Weights of a small GPT-style language model, trained from scratch on English Wikipedia.
Size: 14 layers, width 256, 4 heads of 64, MLP 1024 tanh GELU, vocabulary 8014, 15.3M parameters.
Training: a variant of Muon for these matrices, 332M tokens, 10132 steps.
MLP neurons of a small language model. Each row is named by its layer, matrix (up: input weights) and neuron, and shows model dimensions 128-255. Each number is 500 + 25 x the weight over its row's rms, rounded and kept within 0 to 999. Numbers have three digits each.
A block is one neuron, or neurons of one layer that tend to fire together. Before each block is what it responds to, as a language model described it from the Wikipedia text at the highest values.

Description: Mostly "of" after a number or quantifier meaning a part of a group (one of, three of, five of, hundreds of); weaker hits on table separators after numbers and mid-word fragments.
L8.up102:492516523511462499527495530534527474553509508549495541504501481516493504510522534518508507524509515488512486477480516472481550497491516498482524489460492472449471482514496495461478506518467498527480529506468509532496497530504501484507522497521494524511485537490497506466511561488513550538534463509473522520476477497490475512513490508505536465454498499475498530472519523486494483484517
L8.up108:511519472465456538472495478500464523481501478490488557443490521507501495509472484488498510479484523497486527506485488515466531489510470513504492513470494546490513438558496477467508510492482508560501484452496474477512514506437442488507501510521506539493505547567504545501524481544508520485494494473513544522486487486516482504467518500501526552491437525471503518541469490476479530518462
L8.up140:477504542511492481494503489498516513491518505532446528491529476481493489509462526515527524505496512500552513485474558496479462467522497484546494451505513481527530509503484500435482516546460511482492480485510495502489482491488471475475483490544564494467505532504482534497498459537451476489514546463525503508557485528482545526528495501471517522497501509513492528509484532472478503519470
L8.up210:494514552498513488482523515521483496517471463531510532483445534495514506486532530542486507488465476487496493447504474464527492507476516490551512514507475496485524460515521528528553507517529519522488535484483493499497486529457469483511470470526508519521509515513482476510505520522534498467501513509508526510494493513515500500462526491526524485484536496497466499457482506496482546499535
L8.up231:461525500486489497511489476500494530561489517484485480438504552520513489458470477523506510501528494522535437512524533474558531494480507462503471454544482539501500467518501532532478513491515527495524529505472474507495506488508519534503496523495468474506519529452466511491468492495447488516497531468524455532524502499485538505473528475489524557495528546522450496505524471508502532532522
L8.up323:524535485493504485468501533530531499510540464489510549517485544476462525542456511496528499526529478520498570473501521523515463498513456488515457469492483522474526469527466529476454479499511475525506488465556497518464514470514505504492490529502489461520500510532502493543465465482468477519494497519548504519515517494535508523541516449503475495494505503525488522491523500513492499505444
L8.up376:528463544520517505521512481468524520493495528471484504513555514497514482487501454508515503502498471498484505527499497484513561508524490518506466514526514464477514528549497534501570478471492519523496487505534517480532491474529474493490500492476465493496483534514536503501477522493487531531520488482495521480509450505497482521485500507505489484472463519450482522545489500538490472482521
L8.up409:490485477552500500447505482518482534482495494494520465519487464477508526490465460516456496523467483479516483479509545505477510494533457469492523497449478508507515448518503522504499477512503487497484524506512522543488519507476498515536496537563483497472496529474475496411533528524540498567504497476509486540494470513492514486463503479514508496533508502472490442490504499518485509499535
L8.up426:498479512525526471510504533483505547509485475492542515482497501481498441518468520456561448475499513503481527472505513494470508508483541505531523518521491493518505492494451528482514504549507490522466489502504493498512531525424464494538452513501476499496510521505480519538517491446511544530497536461479455523512524481450535546532493504508497496508474511453486497500528494522508512486530
L8.up427:540518496516461533536508533501468516549468524534537479503477507521492476512513515497500488480529476493516476497482509535486518481514474469509506498517546510508529529503466477511474489509481550500540518496466517509509471526477461490480498484500496496529537541475473504487498528502518504557471474522531475567519464510443488497519523441503416485506513459548470502501524453488514517493514
L8.up459:513531522540509516506497532493488533500523536449513477457505518495521462465524493518533500540534498488478474487495541513480524512502537459498498482549491483483498504566486496494473475509491532498491517526506562519494543544479496507547508501485538465509510526485491539498483472509540495521506556465485499528489495477495506458476480471508466482482486487480470495479512464508450484498513
L8.up511:477528540488426479482473506484462463489472473485542491511505508479499501545471542482443475538505536514492535495501504481527531488564492495520510512527503509494488499496526541514469464491500518509480510510514535510536530489496484520523483495470467541462493483484476534550490484485528484485491485505499513513505476473544472516466475493507565506490466504514493480495525501502517505519538
L8.up692:488505517475531533495507460489465492489503494547550501474502510480497517511499540521448512507474470500474570506506535477480498479523549526513504455561504469501494549509518503526540508566507512491520538478471484527487479505486451482521498509492545538533489531411513540543468456476515471499466515500534492508508502476478489511481462496523472474500511536488481493516480539521453518512506
L8.up745:519522497517475455477520557487487527515492563516531524491461467492476528485489511449523507490498497541542521493540475463543481497525505499548499507523495525479522485536510491511542482482455474510507520530511502476495503484487508510510470488486537460484478515483520485539492498492499492532528526491483493508465505485506483519501494473546516479496478507533549507487512483534460455490486
L8.up776:501499533477512469461479500512552544497482485448461499493508489447484539498515485550480535528511522514496541485478511484511521451549487539514467491479519525451462481538496517551467494510495491537505502515525517500540500515516496511477521484490466460479506504482487528475494448480476546478475500506537480511514485549472479505470511488536513489489508493511481511530523495506495491509500
L8.up978:513480509455492546531492489472521517530499471518529521465529475492533490514505526482488540532493467480510535520541505497514461500505488511497499514514490502492522468495482523513467467511439520482501490508513519497535493480491500465499505478486526514540488523493507483472487525517479494511467499462489474530519522516537476514437511537541508509478506438517470474478478497556467546507505

Description: Word-piece tokens inside a multi-piece word, mostly foreign proper names, such as Aljez-ur, Mans-ur and Abdul Sal-am, and LaTeX \al-ph-a.
L8.up54:480501504522534526472484499492497519545466535494520496501471467495500529498496476511495465485479494471474446501523543514481497467511514500537541516516539485494481525526483492500495515497492482529521460553467528498498551497521506497507543480543527466538527504492474447517512490511503517559502535503497462458479531516465525485470481483481507478430470522516466479484519523490506476477521
L8.up91:468502503485514513496483492491487550504495507488479495480516483504532494467498528530512509492458501539455516493485503496491489501507460515520537471550491491443488503506538450527513493515484490496513491507480503509488498469497495474525568534503504525461513481500499474515470505462482494515509527510521517540496527518517496502469531487514427472504491483506488508533511470528551476515522
L8.up193:472488527508499489565499545493526520520512546521535499484479482481520466460529517480478506467469494501522549462451511577524478548484509492503517492505498478492491471516523504492501491495503487504547504489510534486532519473474494515467472526528488428432542503498520463514517492494489510506512478490478493518502504463520484440481540491573507497519498495482507449503526492466514503501481
L8.up205:463490530523555471481486492499541498464487487454516502512498451524509500424465498538462526524482477548492536492504452507493486465492499493496517454484509487455474478523501546533525515511508542495543477491469527469510493492463500487521538505490497510482539472500462497554550495513463500523470497473507473531487537514515509471499501478510512503483502528509522510488509492509508487511524
L8.up330:485508496464457467549443484502466504499519546503532472509518503542539489476494503538520517503522571515454508485506471478475510502473532493465480529493470511523492478534507524489508499480507486488564479454556538485513485525507510478459520501478509483445527486495498507515508517523494474500518510522487487496492527480533478530494509479503487505480471475512524492515499508507511533490503
L8.up400:458485548492474488523493483497487470512525513478513531485503490471507532495473468512529488513534527535510448505519466463495509486498470520528492523534501467509500510536498498503496502522471505497517502518460521491519525501444469467508526515470519454503528531456499470524517479467461525514466518530495467500500505452492475510502476504521527476485520548473462514549506462474528530544540
L8.up508:519469522515491520479526511494543514514502569501568516505527446548534483484520480503496509486520476490475502486486537503515550527530495524506499475503532501494483467478454499505462506566495480494507470524522524519477463499480502503466495528483522480489500488516496508480503513523533523510527528516513463504523541533517502465490518503503466480504514514535492510507498533536487537509544
L8.up536:498499461475506465514496480490522531449498487532491493532509535467502506489517542526490504498515541437500457481491543534462503492512518507464522509506454516491487481514498520507512473510524479521518469535488498505501482507484502522495508480449470486469539470502533524499500539504527489523527512450531522519540497489526490471487493502489493487493487518513485482512500489512529499525534
L8.up607:470472502508490509533483567515501496480546498491526556459505455526500480453515490463517518497547513489459459528473512511459510499499478514468529495501520489484485471526521487488475516523501479508544509490510486484521490536444506490487536488495526414496546480527486476496510509548525521500464479525489481511514500485472527508481513480525483468497494543511502523540508537493545471514501
L8.up657:458473480524520503512510556511537528549520561472465526504522501484546521507500491530544478504507530499471531480515479493489530485469492459503518481471509457543495512507492499497516503517468495510472477526553490496499491485492450521496494493510472471534503460476504532508560522502512576540501483484480480469474475487488504490495500484534516535466523484457474524477466459475532506512508
L8.up709:468457548531530543489437481459496504478529485456499527481510520501491519457497474475509533500470510522467468482539491499467500483500504453549531498505442446487536491498529469504507498552520511526549487483521518483487527516497489533523445486483487537482452502470503481494454494497504508498519472541441511486514537476520484498500512502548514531478504512504455443515484546562480503486502
L8.up710:536495491460487500501517486485505521525500457451492477504522526472525516493489498491492485491506474466474508493494535491548501541524524473538464502490491481494464497493534482484436496524490486440520500511501425487510522505494470532517472466509468527459550452501511569499486464493449496500519495511536471544468552429486542520535500508534506481496478543522507489480514518483488512488545
L8.up718:487489501541493523472494501500539494514515497454477518485579497490512538486510482498503482525495480527506491496455468493479517525510548529511507481489524473474490479516494540457475527505503469522527531530446502499473534530497479491498513515481493472484461506509499504495506520508491474512502510476509464462475516506513512500478528557557444548468520513508520519494434547499506492538495
L8.up825:500492538507506511460514534495499498483507520478505546502450547469521488517530551464524516507502454515507500513478484508518505478479484477499535508508486447489536512565535507483501492534495459500514517499492498515435529503494480500474507495444499473485526527506513463544480528506539509459493457526516501549472497497517507519509477466470498486497478502533484506510492535487544419475491
L8.up894:495499504500526517546533536524489529510494525473500524473504449515459482517486508537504504471485516508483532531491474506511542489504524487508485488511463509493526489508517472514489494483523488491475515536500505479513512475454495476534458526495561471509507484507515494456519505500511413524467516524490474543499492508512488474504492474471511487507469548504478507513565520512501522506458
L8.up1017:501483476536428511514485469476524485495495478486486507557501491479535542501509469534467548474512508515480493488516493494527511498525466509530443488540504509496522488516506490529465535514505495529514527478488468505492523492467457489484475460490526495479559504518486539511511499512500500502494440479506472496512551473509544494573473494485487501468480508518451496505498517492520499508483

Description: Relatives, conjunctions and wh-words opening a new clause after a comma or sentence break, such as which, as, what, that, so.
L9.up182:476514479521538472491503508543512488491455477485485491483487482509512504533496490510471499523490514440488479516507513513455523498499541477502472526488499531517489458516508514476511487496454468502509465511501462454465532522459484503481476496480509542488485466485511508484485490500507475537468461494497477452420529503454507469471465488497544556502489464513548488496443505513557524570510
L9.up340:526474451503523485527479495517485486496535478550503501536511496496526489508478498492455501516513536493495515492525489491484517527514491488480486504503511508457488468503515524481484528504503509468510452538489528519491505455473478512518520484507520505521458500529499511480458508516508536550452496553466522478469446499495478529475456473519498520487505521501524488518514484516466495527528
L9.up477:564526501505524444526500474495525524507478515493527506494519487485561492503496513486485443499532479494496479456490514545535509482518459507491502494472493519515506483481504466498511469514510546492491521492458523489485521464503484485519499469518511520497508513498464505527438519497495514487500538453532550467469531516479507523527491483489482525524523537516474473485504535506548472475511
L9.up750:527509489510454489506523527564476560494545499493548481519543495515530528454482487504513497544503517516520499487475524505442510510530513490484541514530448510491504538525499488493505488540470519501509541539525441536506511517527503486505469480488495543486483497491498506543501502460487485528443496486486517467475486511484504498469493452528514520508485500504500462514526533525496474482508

Description: The word "of" after quantity words like some, many, most, one, two, all, as in some of the, one of the, and weaker on other function words.
L7.up792:513522534463554490480475523443526469461484500500509468470509495540507485501517494451455491540497511476494505524497514495508529543500558467516478469490504497508509482544491484527494456540489537522505482524515517483484493558459482476518496498491497538546534548520498511481472442515478499513470505513491510506474547495509475509484486504492494466511505451520497524458520506523476524511559

Description: Middle or final word pieces inside non-English names and places, often South Asian, Arabic or Aboriginal, e.g. Chan-ak-ya, Gujar-at, Q-at-ar; also al-ph-a in LaTeX.
L7.up409:464501513476535536480513466482540488496549575429538509508528490529468517471502470532532459511469512528495472497517514514502493489491516508516511488478554479532500520508506509502524505535472476524532481558481489518507535517507513468543507453473518479509537486458472493533483533467488516499477479469515467468511491510486533499504476517529467474517548536553516525532464532500476492526524

Description: Fires on "of" following a number or quantifier in partitive phrases, such as "one of the", "each of its", "both of whom"; weaker on clause-opening words and mid-word fragments.
L9.up393:546548518507499493471493503521510506471549533496523519459499480531499509543528518499489513510459462478426461470448521528451485489506504420513507557494520489508500493514504511482459498522483483512495501471471509581494503505485498515513525521517487487484518499491487454522536547515530494523508522479497493511468513477490488553485499512539503500480471545474515509491507477517486509508486
L9.up545:506501471514505514494489501514511530512537495517529497488508501492505509469533463502491457489481448531581467501496513449441502493508469484513508511498521498467527486535461514480528514499510501505518486485490502481477542502498492487512548500493520555492472503539507506490472518485495482493433497467488494502462465482491521494442516506526533514481494533495478491506434487511502527553499
L9.up589:512496532514515481542490480517489508505533513519488502506509478499508521485517517485519481502470484484483521471513507519512487508542498531483545558484517493469492479508508471560514498526451488499532520521467472492454503488507456481529505514530547488515474542566502463476501524470497497516529563511482476485486493531503492545455491507501496510522492454519532506498490471580497495545529
L9.up993:484476539472504504474469526492506491497477500535557499514567476488526465534537502495457479473486513501531498461517479500506515487474531524524534545510449481446529512498487515495517458503529498506506473519533497529526487527474524440502574531451489477448484526519458478523475520503490501515515497515480496540520512464483473486493499526479476508461471537533483491495475494493513473525511

Description: Connective words joining a new clause or phrase, mostly after a comma: and, as (esp. "as well as", "so as to"), or, though.
L7.up641:546524501496499472503543502547472537505520514474495458504481459510499467538523508471517476499510496511488485502518496517436500490485525517505508486503452497520517477495509520532459472541465500525514497474515487525462523466506517507528485525522564458480488481509527479466492512494512479513467469523470472504501496480469450557525489478493504476481479488535529479493498502478515458508533

Description: The word "as" linking a verb or adjective to a role or comparison, e.g. "plays as a midfielder", "serve as", "as far from"; sometimes other connectives.
L8.up17:500478526507501468452514488523478493487440519531492458514509439511531451453495485502512482492485511478505510460509522542535506476498498502512474505497495493478483492492473498499481509509504515513514491501493482493492484517512486536484472492459507554532473521448527521514457569535514526465530513512493475503506472514510490517488507456515474510543465527496538486467510545489515514491501
L8.up42:479511506531501513480476514518432494562491510529449512488511488518527503505486528471508515532515496433511473546536494504509468469469509510463467474520443503508535500479462471565495511508523517507489511486517519498514527498508501465505479450488460516513495464482508510501469476486509489486472492539472521513453511452483494499523460461511521521507485520522495505515516488517508487534501
L8.up165:472512485482451512480528528529510517498510529488514457483462498525526510519440529511517477462525500478455537480518464507504458480477503501516527493492490541486522483469503501447488496529476486542528495530503507497512544522528488519486463482498524534465487504491480495506470501530495482504471482463497490449519534534482488482494496483485514526500474507487522511487492477493486491545546
L8.up216:506500498505537514519490524518453445455519508484490491515477494517494516487488556530486487473482459506487487506527455519522443476439511541524521526501493538508486495526475519541477452510489486543505520467447491484479499509485484504516498532538503535450479523485459532545495515500525476484469487495497476507494492504481484498500517478456465527514501492472498506467553545521489532483499
L8.up258:505506490461511485499523475504487513514521515493471468454461486512501530427521520463500456519512486477491509467510465501483484480517521482518460511498455517508500543498462523523472496474521457474551550500454485495513465523510493495478555464537510482507549453528479497526453485507485480498543503472511540550524501531490459462532469465494529525521480498507550486487501513536502508479496
L8.up269:558460437525512504449502545583517513486501435502481489534499481486491509493467521544515508523496476534498484479496493487516524484514501512454520537457518501518519490512506536501499479463463513471533505485450465497498472464544477504519520518523500517482478490506455474516532457497475537511519492478477490487473508484475487490508483494482499545520493532520475492477507503484478479496470
L8.up274:512542504479497467458484485518466544485498499496526497497491524530512567477473543505497546475455492531477471528467502501524486456544534449494562517515496546519578514557509519509470459481500474480505474486491505487454506487508488488492504495464531560502467540473479500509507487512516503508494452495459464483520518511524518509508487497549498475475519497524494514479471494497500529485517
L8.up349:487508529505496480512494513510509502489497510499534489505483509549544474511475491490512495517509491507459494505483522515517527481517542507511465529486515490490493465479476486461464452501507523513478503532502464493507524482486513521513483482511492506522481498495487490529521511466493508510496502485463452501518434497549497535534457475473515468483491505497578469492519516500453492531516
L8.up431:504502532514467505513481536550506508463506481479468475494459466511523470483536530490493518495501519522525487503518471508492506461459491520480530530441508489516495456489500471467521495528498500521517505509506536451481507518496505488485486490536480537459483573506469490512508468554497450493450493504534505475488491517504510537530512510541493497500480493491499536520458494537501503506496
L8.up542:508497482506551498522503471524483498492507521535498487506478491474519514544517502481472510490482533445467515510518461505440488487457459512528515500462489517490511467551475500495497496511466493511503500473529473549489517518504485507516460518526504529477487534535449472489490471504537495526502510514466481507489487468502489545517474530497521478463527495497487500521497509512530477518484
L8.up578:549520509493464510493510468505522519553487532457494434526511505517502494469527500496500518483479477439530489463486494435554475486509487521538505556498485530521472496537496555530504501528480474538548496451522501505508473483502489490450491520482528475507502519472485501492500512489458482474488505450444545532516504526521488525483523538514500519485515488495489503537498511494494458531536
L8.up635:420508526489459506516525471511464495493491518473520493541533521451490518482506514504528471508525508470513532426512517549510499485491510493534537464500531582505532512522499472546518494504466488537488481489534490513500516483511508490479492519531502493505529515487484488480483458507502542443472472491490501512504491499570516483514466498466507467482466474566507482516525480516526522510492
L8.up879:503511491569442497514524501505489473513526489527479514509525477466497509485481483484540471501485481504519486501539493522506498470523473504511542511552487482500508492535488487525489457531484446485500560514545537541502488520487505463505496458512489532513459511492498521488457491501472532518424465517502473513465481524469449470503512493500547465498470463505523483480481499497515511508491
L8.up885:527487528507477523572471532491522494492526513478506491498489520508482505526522483463536484508466508468523477486505483491470496468492494481497487507504482490532538500484468543497543528528476455504525514480519526522518539470469510488445506487481463520507477536521512483465543485521493480503482534520498524477465517511501488489470527495516545464523494485536475518486479507530489499510558
L8.up921:506481473518492524518533472490504475510478519513479493499449530487520485496540503533482524479496463505494498464486501491495514481505512494462497540509514523463477490510492490496476529532479462518468531488470484520494511467545509503497516496523504496556461530526528539499499475500533475447551457499507450483499510496466504479514479486501516523481467491554501500482453459479502491541524
L8.up953:536485469515467452515512503527477514566498524519507482498503506469506503518464510475485487524492481510524495495476509525497517557558487491482525476520469503441510490480523496480499489486491486490532500452505502466487511528475489488474483432508467505507520510541507543461523513484488534469493484471512524463545473475457541467500494461484510486496473509522511519492505471491477504551504

Description: Inner subword pieces of split names and terms, chiefly Japanese given names and LaTeX \alpha (Tak-af-um-i, Shim-iz-u, \al-ph-a), plus " St" in Street, Stadion, St Mirren.
L9.up148:492469521560490481523502436488513508509487493452559479487574517512514525519455477482530542511502485491487503482489477499472481533487480475464481514512503522488479438491498499490484518510542496507521519496498470471479468519504510500482454456471497435514540481516501506492539514480477552519492494519538555502539491500508535504492487504528492485489501505519483516516495514517570545486518
L9.up202:467487459484470504494532490516504501534508496491479514462494489476483467503481462494547513509520504511502516474492487493499522472502511503527564504495494512496489494520518537487443528507454513508532496522553472521499488505535511476521475486488479497520494534506436536498479492516516540527533475466532447472574532493520556475498516502489521495478490567513508496537537486460523502495481
L9.up392:518485540508520511511519485505530547464486522511517501505548471544461485488447454508532497502471471461499471491527525499515549540535511520487487555495515503515512493506500505476456477485507479565480519498479484483540499480491498497544475485505515542496486475473509498517507483481494482505519497494478496544478539486481502495534513492473472467501490533480528472537453485556484497535524
L9.up492:467449518518534517490496501501514478509519480486504495482487495475518500457513518496487524480515491518571523503499512472509546506555506491495511494517499512491489478482489490529479516511490505505495487524519525528480522506473519462518523537515507490483485514498519494535489503502503496450476516490481487534499498490520506554476446519547452474506475544507499515516489495505497526492427